Weights of a small GPT-style language model, trained from scratch on English Wikipedia.
Size: 10 layers, width 192, 4 heads of 64, MLP 640 GELU, vocabulary 705, 4.74M parameters.
Training: a variant of Adam for these matrices, 110M tokens, 3596 steps.
MLP neurons of a small language model. Each row is named by its layer, matrix (up: input weights) and neuron, and shows model dimensions 96-191. Each number is 128 + 24 x the weight over its row's rms, rounded and kept within 0 to 255.
After each neuron's rows, "fires after" lists the tokens most often just before its 100 highest values on Wikipedia text that the model never trained on. A number after a token or word is its count.

L4.up28 [136 183 166 111 114  92 143 135  78  89 152 153 120 115 163  88 104 126 113 122 140 128 127 123 116 121 146 118 144 134 160 130 120 103  94 127 136 152 161 125 130 130 102 127  92 123 115 121 136 141 121 161 148 146 184 123 123 101 117 135 174 125 135 116  88 100 134 111 133 136 118 130 124 152 117 116 136  79  96 111 142 100 146 102 118 129 118 103 102 153 153 131 132 153 116  99]
fires after: " in" 32, " of" 17, " A" 5, "it" 4

L3.up483 [ 92 148  99 133 144 141 114 140 137 108 122 130 118 130 126  97 155 169  76  98 126  95 168 156 148 130  29 157 146 155 143 168 138 145 121 111 133  75 116 123 134 135 117 118 118 128 109 100 126 129 161 171 112 129 188 168 127  89 151 125 115  97 129 114 108 140 129 131 138 136 144 135  85 132 136 109 121 128 142 120 125 167 160 148 138 119 106 142 103  69  96 126 135 143 142 147]
fires after: "i" 24, " in" 11, " " 7, "er" 6, " h" 5, " s" 4

L2.up388 [111 131 162 136 159 122 178 124 117 114 125 103 123  84 113 134 160 123 145 132 143  79 146 117 153  85 112 172 117 145 106 113 138 114 120 122 152 143 147 149  79 128  82 114 120 104 102 129 163 161 136 162 112 134 149 134  96  97  86 140 136 132 106  95 102 165 135 101 136 141 126 130 106 189 159 146 136 105 146 121 160 124 146 119 136 116 129 137 138 111  94  95 173 140 153 121]
fires after: "\n\n" 50, ".\n\n" 17, "e" 5

L3.up558 [121 170  91 186 116 104  97 123 149 138 117 164 138 145 111 150 126  94 123 112 132 157 100 104 103 125 123 203 117 147 111 118  92 129 140 124 136 133 148 150 111 128  88 139 121 123 105 145 113 130  80 123 110 148 122 111 137 124 123 133 132 119 122 142  93 120 161 160 124 130 145 147 136 119 158 123 139 145 164 155 149 143 135 134 114 143 100 143 132 133 146 127 130 142 125  86]
fires after: "st" 23, "eb" 20, " st" 8, "mer" 7, " c" 4

L4.up452 [158 142 141 105  98 136 124 144 125 117 117 151 126 136 170 157 104 138 149 136 180 120 161 104 174 137 141 136 123 129 141 142 115 108 111 123 113 149 145 132  77 151 114 104 161 147  69 160 133 121 161 135 158 147 129 115 152 149 116 136 142 158 110 118 140 124 190 118 167 161 120 182 150 131 174 142 104 104 144 185 112 152 138 125 152 146 147 107 151 119 108 106 152 119 148 134]
fires after: " the" 29, " f" 8, " a" 5, "le" 4, "ro" 4

L4.up154 [113 120 110 109 166 112 193 125 151 113 169 112 184 144  89 159 142 131 115 143 114 101 112 127 139 152 115 133 144 138  92 161 118 104 146 150 184 117 179 134 110 142 124  76  98 104 142 121 140 130 120 155 109 136 150 191  83  70 123 170 163 153 112 123  74 120 141 112 112 163 138 117 106 155 135 122 146 120 127 166 142 122 119  94 148 151 138 133  93 135 105  98 121 154 138 136]
fires after: " was" 39, " to" 11, " were" 11, " is" 9, " be" 7, "," 5

L4.up121 [141 157 130 125 168 184 111 155 145 122 170 116 115 167 125 105  97 134  98 116 141  80 203 133 124 130 128 175 134 145 132 138  99 141 111 138 141 122 134 138 140 131 128 116 129  99  85  92 160 137 172 117 126 125  97 116 126  88 132 119 130 126  91  89  83 128 116 124 163 105 117 120 130 141 124 125 120 131 113 119 110 134 182 126 121 137 174 115  92 105 113 120 117 137 127 135]
fires after: " the" 38, " The" 12, " in" 10, "The" 10, " " 8, "|" 7

L2.up282 [128  78 154  80 141 113 149 123 103 151 166 141  90 110 128 127 118 121 125 140 151 120 135 134 117 124  79 105 115  93 142  92 127 106 123 132 179 112 101 133 126 119 116 103 100 118 147 127 139 141 127  82 151 106 154 116 107  90 127 131 160 158 123 134 100 129 143 133 135  72 102 126 115 146 134 121 119 126 137 103 130 121 125 138 142 136 110 121 143 156 131 132 127  98 104 133]
fires after: "\n\n" 42, " the" 17, " –" 7, " was" 5, " F" 4

L3.up597 [130 117 127 163 126 166 140 129  95  91 103 165 216 122  96 150 136  95  96 118 131 161 101 125 143 107 121 149  92 125 138  67 115 112 121 114 147 133 144 115 116 140 165 109 100 136 125 121 125 109 116 164 107 142 105 122  85 144  90 156 113 121 100 144 134 129 176 155 113 128 139 136 141 109 109 145 101 167 127 166  90 135 125 109 139 129 150 183  69 130 127  89 188 140 127 115]
fires after: " E" 21, " L" 11, "ou" 7, " A" 7, "ec" 4, "ed" 4

L3.up191 [100 153 140  98 113 145 116 113 144 126 108 112 151 125 166 108 109 151 128 110  99 123 126 116 104 132 170 143 142 130  99 139 117  89 141 114 117 147 142 148 132 132 140 139 155 125 136  85 174 133 128 142 123 176 153 110 101  90 111 131 117 170 130 156 172 131  98 122 102 159 124 121 115 135 140 104 127 116 125 109 173 120  73 111 153 121 116 138 102 148 145 103 139 124 155 125]
fires after: "," 44, "y" 5, " " 4, "es" 4

L4.up189 [127 130 130 144  79 112 131 113 119  92 140 131 139 100 107 129 153 150 122 134  99  91 117 119 156 147 122 139 141 120  97 150 113 165 150 111 101 102 124 141 105 156 145 141 155 133  90 122 171 137 119 139 109 146 106 152 136  50 144 134 107 162 107 105 111 142 124 133 139 168 131 129 140 145  86 135 144 111 187 190 174  73 129 147 150 126 162 153 119 175 159 128 110 108 123  97]
fires after: " be" 33, "g" 20, "an" 5, " m" 4, " is" 4

L4.up169 [128 128 123 109 115 146 101 134  89 123 141 132 129 105 107 136 160 103 150  92 133 147 109 119 130 168 105 151 110 156  91 106 153  91 150 153 121 142  71  94 113 162 154 133 101 114 135 114 100 159 125 135 164 121 149 138 138 169 132 160 117 100 103 131 144 110 123 146  91 130 124 142 115 112  94 101 147 165 202 136 160 141 164 104 108 118 114 142 144 196 136 109 183 105 116 121]
fires after: "ubl" 22, "mer" 20, " A" 10, "ed" 6, " " 5

L2.up77 [143 152 133 110 121 115 121 135 131  93 144 116 123 139 135  95 112 105 127 111  88  97  99 109 142  88 127 121 109 134 164 120 162  81 146 153 104 117 166 110 177 124 122 147 100 137  93 138 143 132 103 121 131 143  86 149 128  87 145 158 108 144 136 126 137 126  72 121 164 111 129 188 122 107 145 119 182  71 136 129 141 110 135 108 138 104 154 137  99 117 153 112  99 120 161 137]
fires after: " w" 28, " " 16, " c" 9, "y" 8, " sh" 5, "-" 5

L4.up537 [110 116 135 138 139  76 139 131 135 184 139 159 155 135 116 117 103 118 128 148 132 106 170  50 139  86  95 191 133  98 155 128 127 118 119 181 140 121  78 115 138 146 124 125 134  92  94 118 176 160 150 148 132 134 144 127 105 122 146 114 148 139 101 121  93 117 156 124 126 114 116 124  97 142 159 111 171 125 146 126 140 144  78 187 106 146 168  92  75 114 123 125 104 129 113 124]
fires after: "|" 22, " P" 14, " m" 8, " is" 8, "ual" 4

L4.up35 [127 122 140 102  93 102 172 142 152 134 139  72 138 119 135 130 107 147 134  98 153 131 152 138 116 153  64 115  98 128 139 157 121 125 183 143 135 140 139 135 130 139 103 120 162 131  94 126 114 105 162 122 130 112 159 117 103 123 139 147 134 106 145 127 114 124 107 118 142 104 155 110 129 124 135 134 164 114 121  88  99 179 115 132  85 164 117 122 105 117 142 155 112 134 100 161]
fires after: " the" 37, " a" 8, " s" 6, " " 5

L4.up536 [109 138 107 139  88 113 164 158 133 137 138 155 154 111 163 114 146 161 129 114 190 117 160 156 158 119 157 129 143 135  98 132 130 151 104 156 120 128 116 184 122 124  91 127 134 150 130 102 128 112 127 123 126 165 182 160 129 103 145 169 115 119 110 124 172 130 135 141 122 124 137 144 123 132 121 123 112 139  75 163 138 142 119 117 132 134 134 130  67 131 121 165 119 140 114 140]
fires after: "or" 33, " " 9, " o" 9, " A" 5, "an" 5, " he" 4

L2.up459 [ 84 112 103 102 156 136 108 142  52 158 180 125 134 144 136 169 131 116 155 107 167  90 134 134 147 134 141 150 149 151 113 103 147 139 133 140 153 119  95 156  88 132 103 123 155 133 117 126 130 173 127 146 117 107 134  85 137 107 141 159 173 112 121 119 146 139 131 111 133 126 106 133 142 144 108 114 126 146 114 169 167 134 131 140 142 133 129 119 116 141  69 117 152 125 121 154]
fires after: "\n\n" 44, " " 22, "e" 4

L4.up62 [129 130  81 145  94 152 167 116 148 151 159 106 103 133 122 150 113 109 138 104 142 116 115 145 168 121 134 116 159 136 118 187  95 120 101 151 117 156 159  96 113 110 122 119 105 127  88 140 133 136 136 127  80 127 144 153 105 121 109 153 155 162  79  88  65 125 155 127 150 146 145 171 145 162 121 136 162 147 167 134 139 192 139 130 103 150 130 104 117 100  94 131 142 112  89 132]
fires after: " the" 17, " f" 17, " A" 11, "A" 6, " s" 5

L4.up122 [170 164 118 121 121 133 174 155 136 122 108 124 121 134 121 102 130 131 129 145 173 130 137 105 151 148 154 118 135 133 115 104 126 137  95  93 149 147 122  79  75 109  92 123 123 138 135 117 130 141 100 105 131 126 142  79 116 151 114 170 142 120 133 119 119 138 174  98 113  97 153 154 124 148 145 153 138 135 143 134 105 131 155 128 153 157 130 104 160 152 108 109 146 143 150 140]
fires after: " the" 47, " a" 13, " c" 11, " A" 6

L2.up369 [139 132 117 123 105 126 138 114  92 124 150 166 133 152 165 137 100  96 159 132 127 127 143 138 160 118 133 143 131 156 113 133  99 135 112 124 190 142 129 147 154 104 115 133 123 134 103 144 125 177 101 119 138 173 148  89 130  86 139 153 158 133  90  98 111 125 146 121 145 116 108 131 141 143 119 160 120 106 145 175 110  93 133 141 124 138 107  98  96 160 144 101 114 123 124  88]
fires after: " St" 43, " " 16, "id" 6, "d" 4

L3.up383 [109 133 106 146 128 120 185 136 129 137 157 116 139 121 132 141 150 128 150 124 149 112 118 146 124 101 113 165 140 118 111 135 131 115 107 140 132 117 141 109 107 129 122 121 112 105  94 128 151 144 124 156 105 124 153 119  86  80 121 154 135 153 101 106 117 161 156  85 142 121 142 142 139 170 177 124 140 116 125 129 149 109 152 136 152 128 104  98 128 125 111  83 149 151 137 109]
fires after: "\n\n" 44, "ed" 6, "uring" 5, " of" 4, " in" 4

L4.up318 [ 96 133 120 149 118  92 114 135  84 117 147 120 133  89  95 146 182  90 151 121 146 108 111 139 159  85 126 118 142 123 157 123 139 160  94 105 126 155 116 171  82 147  97 159 118 121 156 102 140 150 125 157 131 146 101 143 116 151 126  88 106 150  98 145 124 156 114 115 122 141 180 123 129 184  92  83 113 141 134 133 181 136 119 143 155 119 163 128 123 190 108 136 152  69 103 147]
fires after: " " 24, "ec" 10, "t" 8, " C" 5, "il" 4

L2.up75 [ 84 126 128 103  72 123 140 136 179 172 170  94 114 152 153 130 112 127 156 151 151  85 142 179 135 150 109 167  93  99  98 147 139 134 131 160  86 136 150 136 116 129 124 150  92 147 138 113 126 134 126 116  89 129 125 138 136 124 127 130 144 111  87 123  93 164 136 167 144  73 119 135 118 117 151 152 155  94 148 124 102 121 164 157 126 147 114 133 111 140 137 156 150 139 104 114]
fires after: "at" 23, " f" 10, "ut" 8, "it" 7, "ens" 7, "ct" 6

L3.up261 [ 94 161 128 147 154 120 205 142 121 100 145 129 124 101 120 139 160 119 166 142 128 104 120 121 112 122  89 159  91 131 100 117 123  90 104 130 112 113 137 121  92 147  99 109  73  90 139 118 139 136 119 134 103 133 168 147  85  94 123 144 143 155 117 124  86 165 161 115  79 147 107 154  96 144 131 132 153 118 161 135 149 144 164 119 125  98 157 126 128 146 108 107 137 139 130 157]
fires after: "ed" 45, "hed" 4, "ied" 4

L4.up314 [171 148 155 124 145  99 107 131 122 108 124 162 113 126 165 140 100 147 137 160 143 146  98  89 104 186 160 107 117 139 126 107 128 137  95 146 113  88 190 142 114 130 111 149  94  78 127 153 120 100 106 148 109 123 116 163 154 144  90 144 139 148 120 140 129 112 118 128 119 124 145  92 128 162 105 132 139 137 134  92 122 133 123 107 167 113 127  67 124 151 131 121 127 124 127 168]
fires after: "ov" 16, "t" 16, "ec" 9, " M" 5, " m" 5, " s" 5

L4.up196 [148 118 103 127  95 129 111 112 155 149 118 177 210 133 117 186 145 140 188 120 131 142 166 167 146 143 105 149 131 115 106 126 160 119  89 113 132 146 157 159 163  99  88 136 100 127 134 125 126 118 123  70 156 123 122 138 125 131  95 138 130 112 146 125 136 122 115 131  74  72 142 105  78 128 173 161 120 105 114 144 114 108 140 123 125 142 105 134  92 150 129 112 142 145 121 130]
fires after: "at" 17, " f" 10, "ut" 7, "ens" 6, "it" 6, "ect" 5

L2.up300 [115 112 149 163 135 113 121 106 161 114 126 154 117  77 149 117 113 119 109 121  99 119  88 151 143 114 132 127 135 137 139 136 157 135  98 140 104  93 112 128 121 133 142 126 112 114 148 165 137 142  79 187 133 163 117 149 132 166 129  99 154 126 113 119 127 144  89 146 100 140 125 124 132 125 130  70 169  97 104 104 125 156  96 126 100 109 132 146 109 151 110 118 164  95 126 109]
fires after: "ct" 21, "t" 21, "ov" 15, "ec" 12, " m" 11

L2.up235 [104 139 111 145 131  81 132 112 140 153 126 120  87 121 115 150 137  93 138 134 158  90 120 171 167 154  61 125 146 138 141 117 128 175 113 184 104 171 114  82 138 123 120 127  94 119 104 136 113 171 139 120  92 129 141 115 146 147 158 113 129 114 114  85  55 147 140 129 128 143 127 152 128 120 118 164 113 172 128 149 109 116 151 136 148 167 174  86 135 102 137 166 109 126 106 132]
fires after: " w" 15, " c" 14, " B" 9, "er" 8, "id" 5, " W" 4

L4.up521 [118  96 114 121 107  75 135 110 120 127 145 142 150 111 136 141 149 137 133 141 161 104  94 130  83 154 126 132 126  94 126  85 168 117  77 121 128 105 129 141  73 150 107 158 135 115 176 130 125 168 100 137 129 160 126 123  84 135 126  57 100 145 130 105 156 132 108 118  85 112 106  89 141 201 106 130 132 158 104 150 143 147 104 156 160 172 128 110 141 141 127 138 148 117 122 112]
fires after: " " 27, " to" 10, "ould" 5, "e" 4, " f" 4, " Al" 4

L2.up321 [ 61 136 106 114 170 106 146 113 102 164 172  51 100 137 137 152 157 133 138 170 145  89  87 144 132 159 136 140 127 116 117 169 114 187 122 142 156 117 119 148 106 127  98 171 133 127 119 144 172 143  94 165 129 114 113 116 148 122 113 152 143 178 111 135 109 111 137 115 139 109 144 132 138 132 118  94 133 127 127 105 118 139 146 115 172 137 119 119 132 128 121 135 147 126 104 123]
fires after: "\n\n" 44, " " 10, " Un" 8, " by" 4

L3.up88 [ 98 123 111  89 153 103 138  96 102  88 130 100 119 103 138 125 153  84 158 126 148  94 147 132 139  95  82 160 137 134 114 126 111  89 114 150 156 126 151 138 109 133  75 124 113 105  90 150 131 139 125 150 125 128 116 116 119 104  90 149 124 135  95  95 116 160 128  91 159 123 148 118 133 164 160 127 126 117 129 162 153 108 144 135 141 126 128 123 112 143 107 108 140 134 147 122]
fires after: ".\n\n" 53, "\n\n" 45

L3.up32 [114 140 140 117 126 156 115 145 105  95 129 129 113 123 121 142  95  96 148 133 116 146  71 120 159 120 106 138  77 175 120 102 102 116 143 130 146 117 140 119  93 181 146 151  55 136  94 104 125 114 153 161 113 133 104 156 120 132 148 112 166 117 135 140 144  99 130 179 123 125  99 165 123 169 155 146 144 138 152 112 124  97 152 127 148 132  99 136  85 132 162 158 137 111 118  99]
fires after: " " 54, " (" 11, "Q" 6, "id" 5, "–" 4

L4.up273 [119 181 115  83 111 138 145 121 130 109 149 108 145 116 135 142 106 139 146 122 141 128 151 121 127 139 140 154 131 124 118 180 128 127 126 156 135 163 165 106  98 159  82 121 113 132  63 142 143 153 136 108 145 108 121 119 120 138 120 168 128 174 140 135 148 158 123 107  93 128 111 136 117 135 150 142  99 158 123 104 112 172 162  68 146 133 131 142 128  86 162 138 111 105 130 129]
fires after: " the" 37, " " 14, " f" 6, "ic" 4, "ig" 4

L2.up193 [ 95 123 131 149 133 120 182 133 129 149 175 113 127 150 128 134 127 143 139 143 134 119  88 138 159 107  83 147 112 135 109 159 143 162 100 134 131 123 132 116 120 115 127 165 124 123 100 119 188 141 124 149  69 116 116 133 100  89  92 116 133 142 122 132 147 146 128  85 109 100 120 135 115 159 142 103 140 143 102 154 171 145 139 117 134 157 115 149 122 107 110 131 187 115 160 124]
fires after: "\n\n" 40, " w" 8, " c" 4, " sh" 4

L4.up136 [127 120  82 111  98 159 169 161 107 113 124  71 118 132 141 109 125 118 107 119 178 110 125 118 155 158 138 138 128 143 147  88 122 145 136 137 133 135 119 116 142  86  72 105 135 138 128 153 132 114 174  95 121 114 124 133 121  89 159 140 122  82 136 126 102 134 165 150 134 106 102 138 148 138 160 154 138 100 145 174 122 171 129 106 161 171  98 158  81  99 104 116 114 120 127 121]
fires after: " the" 35, " The" 13, "o" 7, " s" 4

L2.up6 [ 80 124 125 130 156 123 150 142 121  96 140 100 174 151 101 151 128  98 130 125 122 135 132 130 150 137 141 130 131 142 109 144 164 128 108 158 125 119 107 141 128 119 120 146 119 170 142  89 112 147 118 146 117 139 115 106 110 141 112 163 144  89 141 122 122 117 155  88 109 104 141 143 136 154 125 168  94 119 142 152 158 136 153 137 145 152 123 141  92 134 100  90 163 132 125 155]
fires after: " " 49, "19" 33

L2.up63 [116 171  77 154 121 141 165 169 146 124 116 158 123 128  92 178  67  83 133 116 149 140 135  96 122 150 101 173 125 144 145 121 133 144 115 191 115  99 112 186 114 141 130 130 105 120  84 147 155 154 109 122 119 170 121 108  95  90 141 144 134 151  88 138  63 126 124 145 132 110 109 125 109 136 137 140 125 121 134 105 175 112 147 145 135 124 132 163  88 108 136 118 123 160 137 143]
fires after: "\n\n" 16, "id" 13, "n" 10, "Q" 7, " us" 6, "ent" 6

L2.up587 [149 159 105 134  94 122 140 150  84 122 113 155 101 150 127  84  95  97 141 146 132 102  86  90 122 109  87 121 141 125 116 163 146 158 141 140 188 143 103 139 123 152 144 129 128 133 144 134 114 113  91 159 151 127 127 140 106 120 137 129 166 106 126 101 136 145 103  98 143 155 131 157 125 108  88 165 157  81 136 128 163 144 153 162 120 103 101 119 128 112 109  90 155 158 109 108]
fires after: "ou" 28, " the" 13, "en" 8, " The" 6

L4.up81 [ 84 139 120  80  76 149 198 119 133 131 138 148 192 130 144 158 115 112 148 152 149  98 129 121 150 135 136 163 148 126 122 110 147 101 142 142 104 126 143 167  97 160 137 120 105  86 116  94 150 160 115 134 126 152 151 108  98 106 108 150 155 142  90 103  89 105 155 109 130 160 108 165  97 168 141 155 143 126 122 138 163 126 135 123 164 114 109 156  90 131 152 122 139 144 138 102]
fires after: " was" 41, " is" 32, " were" 5, "-" 5, "en" 4, " be" 4

L4.up134 [133 171 100 144 113 123 122 151 159 107 119 131  96 152 142 123 123 125 101 127 121 137 134 112 156 142  60 148 111 147 119 127 136 137 142 118 155 158 112 163 134 108 120  91 107 144 102 107 145 128 166 112 154 124 156 123 112 126 115 176 169 140 135  89 111 118 156 112 120 130 111 181 126 128 124 169 148 123 142 129 129 108 108 115 154 163 105 142 103  78  84 105 139 145 131 127]
fires after: " the" 35, " c" 13, " " 9, " s" 6, " The" 6, " n" 6

L2.up529 [ 38 151 121 124 115 131 163 161 106 117 156 158 147 113 104 134 143 120 150 143 122 143  59 104 141 112 106 147 132 146 144 144 117 128 112 155 152 133 124 145 136 136 111 126 110 118 146 105 158 116 139 144  94 104 147 127 125 138 112 138 126 120 116 108 102 138 130  82 136  92 109  98 155 143 131 109 113 133  89 174 144 154 158 125 161 136 145 164 103 101  72 122 164 126 162 115]
fires after: "\n\n" 44, "id" 8, " was" 6, "es" 4

L2.up428 [ 87 139 124 137 115  88 134 143 107 144 129 100 174 124 108 135 169 137 108 169  82 149 131  99 154  90 126 144 181 154 158 138 120 145 129 136 128 152 153 141 140 114 140 125 207 101 135 138 159 131 148 143 135  59 126 115 101 174 107 103 128 119 148 142 117 135 165 119 120 133 107 152 119 107 169  99 118 151 123 100 133 137 123 119 117 115 124 154 153 117 124  77 127  78 126 124]
fires after: " " 24, " w" 15, " c" 14, " B" 9, "er" 8

L3.up211 [148 122 120 109 134 143 153  80 136 115 115 113 102 144 120 139 173 133 148 132 135 122 111 178 119 156 106 152 137 150 137 141 125 169  94  94 121 114 102 104 126 136  80 125 120 132 114 179 133 105  93 162 123 126 165 120 126  28 140 147 132 138 121 110 104 117 125 131 109 179 158  85  89 154  84 109 157 136 121 153 129 144 109 112 132 120 115  87 125 132 149 149 126 106 144  87]
fires after: " " 47, "," 28, "A" 5

L2.up228 [110 163 119 114 100  76 131 135 155 114 154 107 119 104 106 129 131  92 118 145 140 112  90 112 148  98 152 143 128 137 134 162  98 141 127 154  63 143 120 115 131 154 102 152 122 132 116 121 113 163 143 152 131 137 112 134 139 177 135 104  89 135 142 129 139 120 114 132 144 154 112 146 120 119 107 126 109 150 132 121 153 122 148 136 131 174 150 117 120 144 115 132 161 124 130 112]
fires after: " w" 28, " S" 16, "t" 10, " c" 9, "ov" 8, "ec" 6

L2.up565 [151 120 159 169 128 104 122 135 126 178 125 165 123 125  75 121  72 118 125 121 102  76 106  86  75 164 122 127 183 108 168 118 159 123 130 149 122 149 131 129 135 138 147 147  75 138 144 124 163 142  95 131 135 154 164 205 116 143  86 149 149 180  92 143 132 133 177 129  64 127 139 144 109 119 126 145 121 122 116 154 117 135  80 102 150  83 133  72 142 112 137  91 133 100 134 132]
fires after: "ou" 23, " the" 10, "en" 7, "as" 4, " The" 4, "ub" 4

L3.up590 [130 129 117 109 151 117 148 116  98  97 134 126 140  98 121 135 133 104 143 150 167  97 113 105 125 109  80 153 108 132 130 145 146  94 130 131 123 154 159 134  78 121 114 123 108  84  99 128 164 163 136 136 128 136 136 139 105  83 123 181 139 164 114 126  85 141 161 102 146 135 156 119 113 165 155 131 155 120 126 146 136 123 136 117 120 124 112 159 115 100  99 119 161 152 132 122]
fires after: ".\n\n" 97

L2.up564 [136 103  94 139 102 125 117 156  94 121 121 114 101  98  90 154 135 115 126 108 184  96 119 139 110 134  93 138 176 126 193 122 106 106 133 117 139 148 113 131 138 147 114 133 151 125 122 136 180 119 175 101 118 139 122  91 130 122 123 129 134 138 110 113 113 101 134 136 135 135 138 122 140 129 161  83 161  98 100  88 120 153 152 112 128  71 134 112 125 135 132 118 144 173  98  91]
fires after: "ce" 23, " o" 13, "ri" 11, " " 8, "if" 6, " a" 5

L4.up442 [139 135 103 115 150 119 178  97 140 136 127  94 128 141 161 101 118 145 125 111 166 139 136 118 146 145 142 122 148 160 138 137  95 165  90 139 119 149 128 174  92 124 112 127 162 124  73 155  98 134 175  98 117 103 144 135  80 114 112 157 143  77  93 145 113 123 138 148  92 124 134 153  71 118 146  82 151 108 147  93 120 145 131 155 135 118 162 131 134 104 127 103 124 128 133 107]
fires after: " the" 30, " re" 8, "c" 6, " The" 6, " m" 6

L2.up108 [114 109 125 132 126 149 112  65 148 116 155 112 125 153  86 102 147 119 126 113 109  88 224 185 139  97  97  93 149 111 129  90 107 172 113 130 127 159 102  95 121 115 119 152 143 132 111 139 101 105 139 121 118 115 130 120  99 115 122 134 127 140 126 134 115 151 118 108 101 107 131 124  76 136 146 131 126  86 120 151 132 152 101 113 133 132 100 136 120 134 104 106 117 131 152 151]
fires after: "n" 29, "re" 12, "are" 11, " A" 9, " sh" 7, " d" 7

L2.up585 [124 139 100 108 122 104 135  97  93 134 160 108 127 127 105 117  98 146 136 113 153 110 129 143  89 121 133 148  99 127 124 142 127 154 141 144 105 188 129 176 107 131 164 135 151 124 112 124 114 105  95 155 110 161 107 162 103 128 126 137 106 128  95 141 171 127 155 141 110 138 175 135 149 132  90 123 126 125 181 105 150 128 146 135 112 101 112 110  93  85 126 118 154 154 134 123]
fires after: "\n\n" 44, " " 12, " o" 10, "W" 6, "E" 6, " wh" 4

L4.up301 [136 154 120 130  82 138 179  78 116  93 133 102 146 137 134 128 132 117 120  78 174 113 120 150 146 109 169 153 149 142 135 139 138 108 100 149 133 143 197 119 108 147 118 121 126 147  92 113 125 128 155 104 124 128 137  90  97 145 124 168  93 116 121 148 109 114 125 121 148 116  99 193 112 121 126 113 158 156 173  89 147 142 141 123 154 113 117 112  94 100 113  91 147 104  93 120]
fires after: " the" 24, " his" 10, " be" 6, " A" 6, " in" 6

L2.up98 [139 184  86 138 121 116 144 136 109  84 136 152 136 126 161 143 107 137 126 128 104 137 118  94 131 150 117 150 132 137 140 147 133 161 106 115 146 165 162 144  98 108 134 162 131 122 135 119 123 130 141 159  78 119 172 130 142 136 119 149 144 133 135 130 126  82 170 124 151  91  96 142 123 143 129 148 114 120 113  71 162 143 168 123 128 179 111  93  86 113  95  83 164  88 112 157]
fires after: " " 27, " h" 18, " H" 17, "e" 5, " F" 4

L3.up445 [ 96 149 131 142 154  98 150 121  94 113 150 120 121 140 131 105 169 128 142 120 117 115 118 135 142 126 125 153 130 159 107 148 131 129  96 150 152 121 182 113  66 137  97 123 121  93 120 107 122 137 114 166  85 103 126 153 111  75 109 134 131 174 127 115  82 157 124  76 125 146 104 109 140 135 142 140 152 120 105 166 126 178 126 114 117 153 111 113 135 127 123 136 129  92 141 147]
fires after: " " 44, "3" 5, "4" 5

L4.up208 [134 105 116 104 109 103 140 138 108 123 156  89 110 145 211 110 146 100  69 121 135  98 153 119 121 132 124  97 146  94 121 136 129 150 124 105 136 111 114 163 127  71 116 152 151 153 166 131 148 124 127  96 131 155 140 125 117 131 100 130  72 132 118 129 144 129 116 139 161 140 154 112 121 143 170 110 164  81 159 113 133 143 104 160 128 121 124 111 155 139 134 160 141 133 125  86]
fires after: " s" 16, "m" 11, "t" 8, " a" 8, " g" 6, " o" 5

L2.up614 [137 100 118 147  89 135 133 146 131 168 152 180 118 146 129  85  83  97 108 111 149 121 153 134 129 133  79 120 157 108 147 163 138 107 160  72 159 123 110 159 120 108 112 164 115  90 132 134 161 115 134 132 139 118 128 103 122 130 119 106 134 151 105 161 110 131 157  95 139 108 107 144 115 160 135 152 113 137 118 151 152 144 110  94 178 141 146  67 123 145 134 115 133  82 109 140]
fires after: "n" 33, " T" 15, " d" 9, " sh" 7, "d" 5, "id" 4

L4.up223 [153 172 146 114 116 108 141 114 167 143 135 128 149 125 155 152 123 119 154 122 161 132 141 136 161 131 150 112 107 165 157 157  98 103 143 139 141 160 118 147 116 157  72 100 128 135  70 108 149 160 162 135 124 103 133 107  87 126 102 135 119 138  86  89 121 178 108  96 140 101 138 102  96 152 165 127 124 110 126 120 148 153 155 131 162 141 130 139 140 114  75 122 115 123 146 118]
fires after: " the" 35, " w" 8, "th" 8, " m" 6, " The" 5

L3.up48 [ 95  96 144 137  98 138 101 149 168 168 182 136  99 118 133 166 164  86 143 138 150 130 103 120 155 108 135 191 127  97 116 129 132 163 133  90 145 138 134 127 104 119  89 155 157 132  97 134 169 138 136 114 150 159 146 152 103 102 123 160 143 130 116 111 149  97 129 112 117 145 146 142 143 119 149 100 122 162 159 114 141 100 131  93 113 125 145 159  84 136 135 141 195 129 141 107]
fires after: "ubl" 22, "mer" 16, "h" 7, "ud" 6, "ad" 5, "at" 5

L3.up251 [100 157 107 169 110 150 142 107 105 145 141  72 111  98  66 103 134 126 141 156 111 141  88 121 126 103 142 183 122 128 101 125 129 123 147  56 165 122 116 159  95 103 139 139 115 126  83 105 131 134 110 126 115 143 148 132 111 145 151 137 145 125 124 157 121 157 111 159 125 119 149 165 117 137 141 175 105 162 163 127 127 144 112  62 122 132 129 137 120 122 110 161 161 139 130  71]
fires after: "le" 16, "an" 12, "u" 7, "or" 7, " (" 6, "id" 6

L4.up99 [ 98 146 139 135 112 117 120  92  77 173 145 157 188 133 127 144 165 122 155 130 119 145 140  96  87 128 116 149  70 143  90 125 144 124 159 165 158 122 140 156 180 189 151  98 111  82 136 136 131 140 134 161 140 147 142 150 110 126 125  68 102 139 143 129 123 169 129 118 125 146 111 111 155 144 119 127 117 104  98 110 136 109 129 131 133  97 155 159 127 132 145  87 148 147 154  93]
fires after: " be" 34, " to" 8, "g" 5, " in" 5, " " 5, " de" 5